Weights of a small transformer language model: 3.98M parameters, a variant of Adam for these matrices.
MLP neurons of a small language model. Each row is named by its layer, matrix (up: input weights; down: output weights) and neuron, and shows model dimensions 32-159. Each number is 128 + 32 x the weight over its row's rms, rounded and kept within 0 to 255.
Before each neuron's rows, "fires after" lists the tokens most often just before its 100 highest values on Wikipedia text that the model never trained on.

fires after: " |", ".", ";", ")", "|", "\n"
L3.up147 [161 183 147 133 118 127  80 135 104 156 107 146 166 125 147 105 118 114 156 125 107 125  99  97 167 161  85  96 135 138  99 170 113 149 130 122 135  72 131 103 195  64 107 124 152 152 136  97 112 133 154 104  77 122 142  48  88 107 143 167 141 108 136 134 142  95 168 109 143 120 127 107 129 200 121 174 123 187 164  71  82 167 185 134 159 136 149 138 153 155 164 110 131  91  30 171 132 138 107 111 194 166 181  98 140 159 122 122 110 125 135 106 122  94 163 108 115 147  95 175 116 103 157 180 164  96  55 117]
L3.down147 [148 116  94 184 165  75 136 118 122  75 110 128  79 149  73 151 187  83 115 143 154 167 152 175 108 111 136 160 105 135 149 111 142 101 114 101 146 101 144 156  96 146 101 167 118 120 146 156 114 153 170 167 150 149 132 170 143 142 156  79 115 104  82  82  90 150 158  90 114  69 118 116 137 134 148 126 149  73 143 161 102  99 104 113  73 110 178 184 135 167 142 160 126 155 212  68 132  87 122 151  98  80  80 217 123 115 177 116  91 111 130 168 101 126 110 142 109 142 158 150 110 118 129  87 123 135 193 158]

fires after: " the", " In", "In", " On", "From", " From"
L5.up55 [110 162 172 118 139 108 153  96 160 183 126 115 172 127 207 118 141 150 132  65 139 141 164  65 113 137 117 116 109 146 156  91 110 172 155 138  80 114 171 124 160 129 182 166 133 136 187  92 137 124 115 106  79 140  81 192 153  72 145 128 107 155 158 145  97 104  97 150 144 121 131 116  88  75 118 152 170 109 178 156 127 192 130 108 161 139  75 132 112 184 148 138 130 189  78 191 152  94 134 143 132 132  79  93  66 126 136  88 144  95 191 102 104 129 128 106  98 105 149 141 105 108 171 121 124 113  75 134]
L5.down55 [137 124  92  62 122 130 135 171 145 143 161 134 154 122 130  86  98 141 181 104 116 105 148 187 153 117  93 152 115 144  85 213 128 142 106 151 129  84 112 124  92 133 174 138  63 133 131 118 164 133 116 154 226 162 140 122 186 132 111 103 172  91 152  87  75 162 115 125 128 148 162  77  98 137  62 109 106 126 116 167 156 109 142 162 142 142  98 149 137 151 141 152 105  67 155  53 100 142 113 120  86 170 167 169 116  97  98 106 107 160 123 128 151 120 115 164 111 115 135 109  65 134  77 129 122  40 117 134]

fires after: " in", " In", " the", "In", " New"
L5.up596 [136 104 189  97 168  66 174  95  68 100 182 103 108 158 158 100 135 143 161 119 131 111 108  83 120 153 118 183 143 118 143 146  77 155 126 126  97 130 193  89  98 145 156 165 108 108 139 184 116  90 106 128  91 167  73 211 147  83 119  72 161  45 108 137 149 121 139 160 146 176 159 155  65 167 156 140 145 131 155 112 143 117 103  75 114 148 110 125 120  87 150 166 140 159 105 170 113 154 157 144 146 177  98  92  62 149 135  75  91 146 133 128 121 119 134 104 120  65 146 152 158 130 136 115 163 124 100 103]
L5.down596 [129 105 127 118 169 124  84  96 161 139 146  90 103 115 172 127 154 128 151 133 143 151 159 123 128 150 146 100 113 160  83 145 130  93 119  98 154  51 157 169 158 115 141 106 180 200 196  88 143 159 125 147 169 189 130 136 119 126 127 133 158  79 118  61 144 133 140  91 113 151 162 163 119 143 138 157  98  67 112 117 100 142 111 144 180  72 137  98  50 103 110 134 113 162 161 114 115 123 104 102 130 124 137 158 117  79 161 144 158 169 110 138 133 146 168 113 142 151  88 104 142 126 100 177 152 157 170  68]

fires after: "-", " (", " a"
L5.up130 [ 89 136 129 136 122 100 174  87 155 151 157 167 175 127 145 112  93 147 141 132 140 135 131 135 130 167  59 168 117 169 133  99 177 154 176 152 116 107 144 126  95 120 179 132 140  98 177 187 110 146  79  83 115 130 142 133 141 135 112 125 152  74 124  97  99 137 167 148 108 182  96 119 121 108 129 105  76 120 142 158 128 176 117 180 150  79  41 182 138 242 142  46 115  85 103 145 140  66 113 142 150 110  81 136 141 110 111 133 112 154 101 125 165 119 110 131 105 171 176 135 109 149  85 137 182 170 140 103]
L5.down130 [146  54 134  85  96 164 117 145  41 123 127 122 159 126 108 141 152  87 161 180 148 115 165 111  82 129 109 177 141 126 123 107  55 138 106  86 160 100 138 142 157  92 134 146 150 155  73 127 110 134  97 101 199 134 130  81 136 219 131 104 173 117 122 118 131 118 115 140 161 133 170 152 157 132 150  92 115  98  83 152 186 122 117 123 135 116 158 159 127  95 103 124 170 115 129  97 185  99 126 136 112 121 118 100 162 100 158 119 169 121 116 130 118 164 114 106 203 162 164 120 167  54 100  60 107 157 155 115]

fires after: " to", " in", ".", " and", " mo"
L5.up8 [109 174 105 123  96 162 155 108 161  51 111 123 113  89 111  70 141 143 132  92 121 107  81 189  85 129  96 138 146 121 118 127 142 115 108 153 135 113 134 168 145  92  86 148 139 137 114 130  97 113  94 147  95 145 158 170 114 150 112 118 114  90 163 127 243 102  84 107 139 131 150 130 118 171 205 184  70 105 116 146 135 114 192  88 179 186 111 112 180 157 128  73 152 132 100 112 149 111  99 152 142 136 119  78 176  85 142 140 100 129 123 121 110  70 138 112 171 145 122  75  79 118 156 204 119 110 134 103]
L5.down8 [130  95 159 152 131 117  82 168 109 144  62 168 109 156 101 150 135 160 129 215 139  92 147 137 129  83 114 125 135 129 137  89  95 133 139 202 180 154 144  81 182 104  78 149 134  56  42  83 154  61 157  84 171  86 150 145 127  80  89 101  85 128 111 162 109 115 131 153  87 171 143 160 144  61  71  92  97 157 135 141 112 111 119 162  79 105 118 131 112  91 155 107 148 170 148 128 134 161 139 112  91 143 143 138 114  90 126 158 119  81 113 117 165 171  58 161 137 146  96 157 154  88 124 139 140 150 141 176]

fires after: ".", "\n", "|", " |", "\n\n"
L3.up95 [148 151 163 113 139 140 107 157 141 113  95 107 189  96 152 133  86 181 135 119 128 110 134  56 157 154  64  72 137 135  70 116  96 136 169 118 121  95 164  96 122  71 122 121 122 164 135  73 125 132  81 152 115 191 161 114 133  83 124 137 153 107 117  82 147 110 141 115 146  96  87 129 104 170 150 187 132 175 157 100 146 196 226  99 183 135 147 102 154 129 123  98 113 122  46 210 150 151 116  96 141 155 178  72 131 158 101 145  94 104 174 119 102 105 142 136  99 135 141 113 115  87 145 140 112 108  90  59]
L3.down95 [152 119  80 127 126  83 127  93 160 149 109 107 101 145 125 130 172  94 162 155 139 120 125 142 140  87 153 174  70  78  84 136 191 117 132 121 128 179 119 114 146 129  91 157  91 142 123 111 133  78 140 132 137 173 147 180 126 156  99 135 153 119 108  82 133 177 144 138 150 132 104 117 180 112 139  52 140  78 138 127 138  66  75 140 149 179 139 160 166 159 134 170 191 131 151  76 117  76 126 149 174  70 127 140  98  98 178 145 120 138 154 110  56 109 139 131 108 125 134 157  55 126  98  74 171  91 138 149]

fires after: " |", ".", ";"
L3.up386 [124 171 145 145 120 116 110 163  89 183 132 117 140 100 143 126 132 159 113 102 102 141 157  99 141 123  97  89 179 179  87 160 150 148 115 122 162  94 130 134 158 106 111 130 164 109 120 133 110  81  65  94 132 200 156 111 106  79 132  93 141  82 103 136 160  85 115 116 125 127 134  83 114 169 169 133 174 147 154  93  72 214 179  69 144 144  71  77 137 144 123 125 154 111  81 179 158 122 140 148 116 148 124 102  97  92 108 183 119 136 122 120  99  82 119 163 118 149 144 127  76 116 135 183 150  79 117  89]
L3.down386 [146 107  94 149 153 101 157 139 115  96 143 152 115 128  83 104 129  68 144 217 141 155  76 127 113 144 136 141 151 110 138  93 119 144  75 127 119 153 136 147  92 214 119 103 134 123  43 120 149 135 173 164 157 115 115 120 123 184 123 132  96 120  99  67 177 166 158 169 151  89 133 136 175 116  94 133 133  94 110 126 188  92 100 131 106 110 184 148 144  90 107 141 125 142 187  56 122  88 165 107 123 130 129 171 135 129 135 112 122 129 138 171 160  81 115 114 180 119 155 152 119 144 111  82 169 156 152 147]

fires after: "-", " in", " In", "\n", "|", "="
L5.up232 [ 86 140 140 176 127 110 170 106 146 144 179  91 181 101 198  84 156 140 141 144  85 121  79 150 138  83 108  95 152 174 149 155 169 134 113 131  81 135  95 119 103 164 124 148  57  95 148 193 125 126  85  71  84 171 137 165 105 167 140 147 145 156 100  92 123 116 171 104 119 142  97 150 129  84  93 147 173 102 146 140 109 121 151 117 125 126 112 122 163 148 134  87 118  99  63 110 131  81 130 171 129 171  73  65 127 140  64 185  98 140 162 129 145 202 139 128  80  51 131  87 125 138 111 153 105 105 128 157]
L5.down232 [132 125  76 119 115 139  85 140  82 113  73 146 119 139 115 203 128 124 149 135 157  76 190 122 188 115 164 145 143 140  79 114  27  50  79 107 186 111 107 179 163 134 105 134 114 155 111 124 118  86 147 144 179 129  83  86 166 118 109 147  73 103 178  93 100 107 149 105  78 105 114 180 186  63 139 176 128 123 133 163 180 108 126 151 116 121 129 111 113  68 146 158  96 138 112 132 128 196 105 134 124  97 184 127 118  64 125 142 168 124 153 140 105  87 156 129 158 189 108 164 147 119 155 106 110 133 112  47]

fires after: " |", ";"
L3.up157 [118 129 131 165  86  81 109 164 138 161  90 164 138 161 133  72 145 106 115 146 135 160 137 138 113 132 115  45 113 162 135 200 152 160 136 133 143  81  91 135 113 129 117 132 104 156 137 141 133 124 139 115 131 128  83 145  97  98  98 171 150 198 121 105 126 190 117 101 135 125 115  98 113 204 144 117  98 166 192 119  97 122 159 160 137 169  53 163 194 144 151 159 150  97 118 149  68 149 146  80 137 138 173 139 141 141 136 196  66 159 102  72 131 125  85 132 145  89 154 167 103 114 101 157 194  65  71 125]
L3.down157 [123 179 112 168 125  62 175 161 107  65 121 180 121 141  81 137 147 124 109 144 144 108 165 144 149 123 149 160 164 108 127 143  45 119 110 109 151 136 104 131 151 143 186 156 114 112 180 158 122 135 166 128  82 119 144 163  75 141 176  55 117 110 105 130 135 128 169 139 126  87 152 101 144 112 134  76 134  91 137 142 139  96 158  52  76 105 182 141 106 184 128 134 134 144 212 132 148 132 123 125  98  82 151 167  99  56 183  74  96 117  92 155 182 143  89  90 145 119 151 108 105 199 139 139 114 102 206  76]

fires after: " a", " (", " an", " A"
L5.up14 [ 87 113 142 125 119 137 200  70 150 188 176 148  98 134 160 138 139 130 108  70  74  94 161 130 101  65 110 132 120 162 145  88 138 147 153 154 102 114  91 143 114 140 212 105 175  60 168 202  46 137 146  76 105 166 116 162  83 136 109 175 113 118  93 107 123 146 159 150 127 114 151 114 121 128 168 115 107 154 140 123 108 158 135 151 151  98  86 144 129 180 144 127  98  67 153 171 169 118  89 131 120 147  96  53 155 155 162  76 136 169 107 107 137 102 115 110 116 127 158 158 112 152 160 127 143 117  61 133]
L5.down14 [151 162 160 133 117 173  99  79  99  60  59 127 107  94  92 148 134  75 167 149 181 150 121 115 147 141 122 106 122  91 109 138 115 106  91 139 147 176 128  81 154 164 121 141 135 101 140 121 145 132 108 124  72 103  60 161 219 178 134 118  93 174  96 177 116 124 133 158 190 120 127 156 130 164  96 134 191 147 119 109 165 133 115 133  93 115 199 153 144  85 149 111 150 162  92 101  81 152  99 139  78  82 156 117 107 101 150  94 194 131 128 141 132 155 135 152 204 137 133 181  64 135 114 132 161 134 184 133]

fires after: ".", " to", " can", " in", " approximately", " also"
L5.up376 [133 149 112 123 111  74 124 155 174  90  85  48 114 146 137 132 170 161 133 111  99  94  67 160 136 129 100 142 116 156 113 112 119 140 129 150 153 134  97 134 185 130  93 144 152  79 141 122  97  68  82 150  93 199 165 128 128  92 109 164 113 147  80 157 120 104 130 141 146 140 126 105  80 150 127 121 101 112 151  87 127  87 193 150 207 124 113 160 118 132 140 141 182  72 106 134 104 163 124 166 121 138 193 119 129 138 153 166 162 131 146 123 112 154 168  99 152 123 115  82 126 121 175 150 141  41 184  93]
L5.down376 [122 128  86 117 121 150 127 112 111 104  68 135 114 132 148 195 167  70 133  87 144 120 108 144 141 149 143 128 190 153 165  87 154 167 138 166 149 159 134 204 143 123 122 165 157 160  84 113 137 125 135 166 108  69 188 143 154 134  95 116  46 169 141 201 163 100 122 200 140  97 180 106  81 165 111 129 118 145 162 146 143 191  78  96 111  91 113 129  85 136 147 172 108  93 116 133 117 135 147 144 165  96 142  96  97  95 202 183  87 104 119 176 117 128 128 155 126 127 113 140 168 133 101 163 124 107 141  96]

fires after: "\n", "|"
L3.up343 [125 163 138 117  77 125  96  86 130 174 127  96 170 156 108 106  99 156 171 128 103 130  88  83 149 157 130  87 162 131 132 149 124 131 165 120 113  59 189  89 183  77  64 147 179 141 171  97 106 167  74 113  81 119 121 134 109 111 137 200 124 142 151 124 172 105 111  97 150 143 115 131 109 167 136 194 167 153 144 100 123 150 121 160 125 150  66 138 133 125 142  81 134 119  77 200 100 160 130 142 159 223 128  79 135 176 129 168  90  94 173  84 119 102 136 138 102 113  85 154 146  93 191 179 149 119  38 140]
L3.down343 [168 166 137 177  86 106 121 138 160 151  80  88 114 172 110 125 161 143  92 106 109 134 133 199 130 142 139 126  94 112 112 117 150 121 172  75 185 100 132 145 155 125  95 136  70 124 107 135  58 129 102 143  50 167 155 142 124 148 129 142 107  94  88 112 109  98 193  77 162  50  80 165 125 118 146 139 150 129 101 153 114 125 127 121 118 115 182  84 216 116 140  71 108 163 115 102 112 140 153 188  84 186 138 143 114 116 165  85  92 108 141 154 150 150 159 137  52 131 158 105 140 119 123 184 122 176 113 117]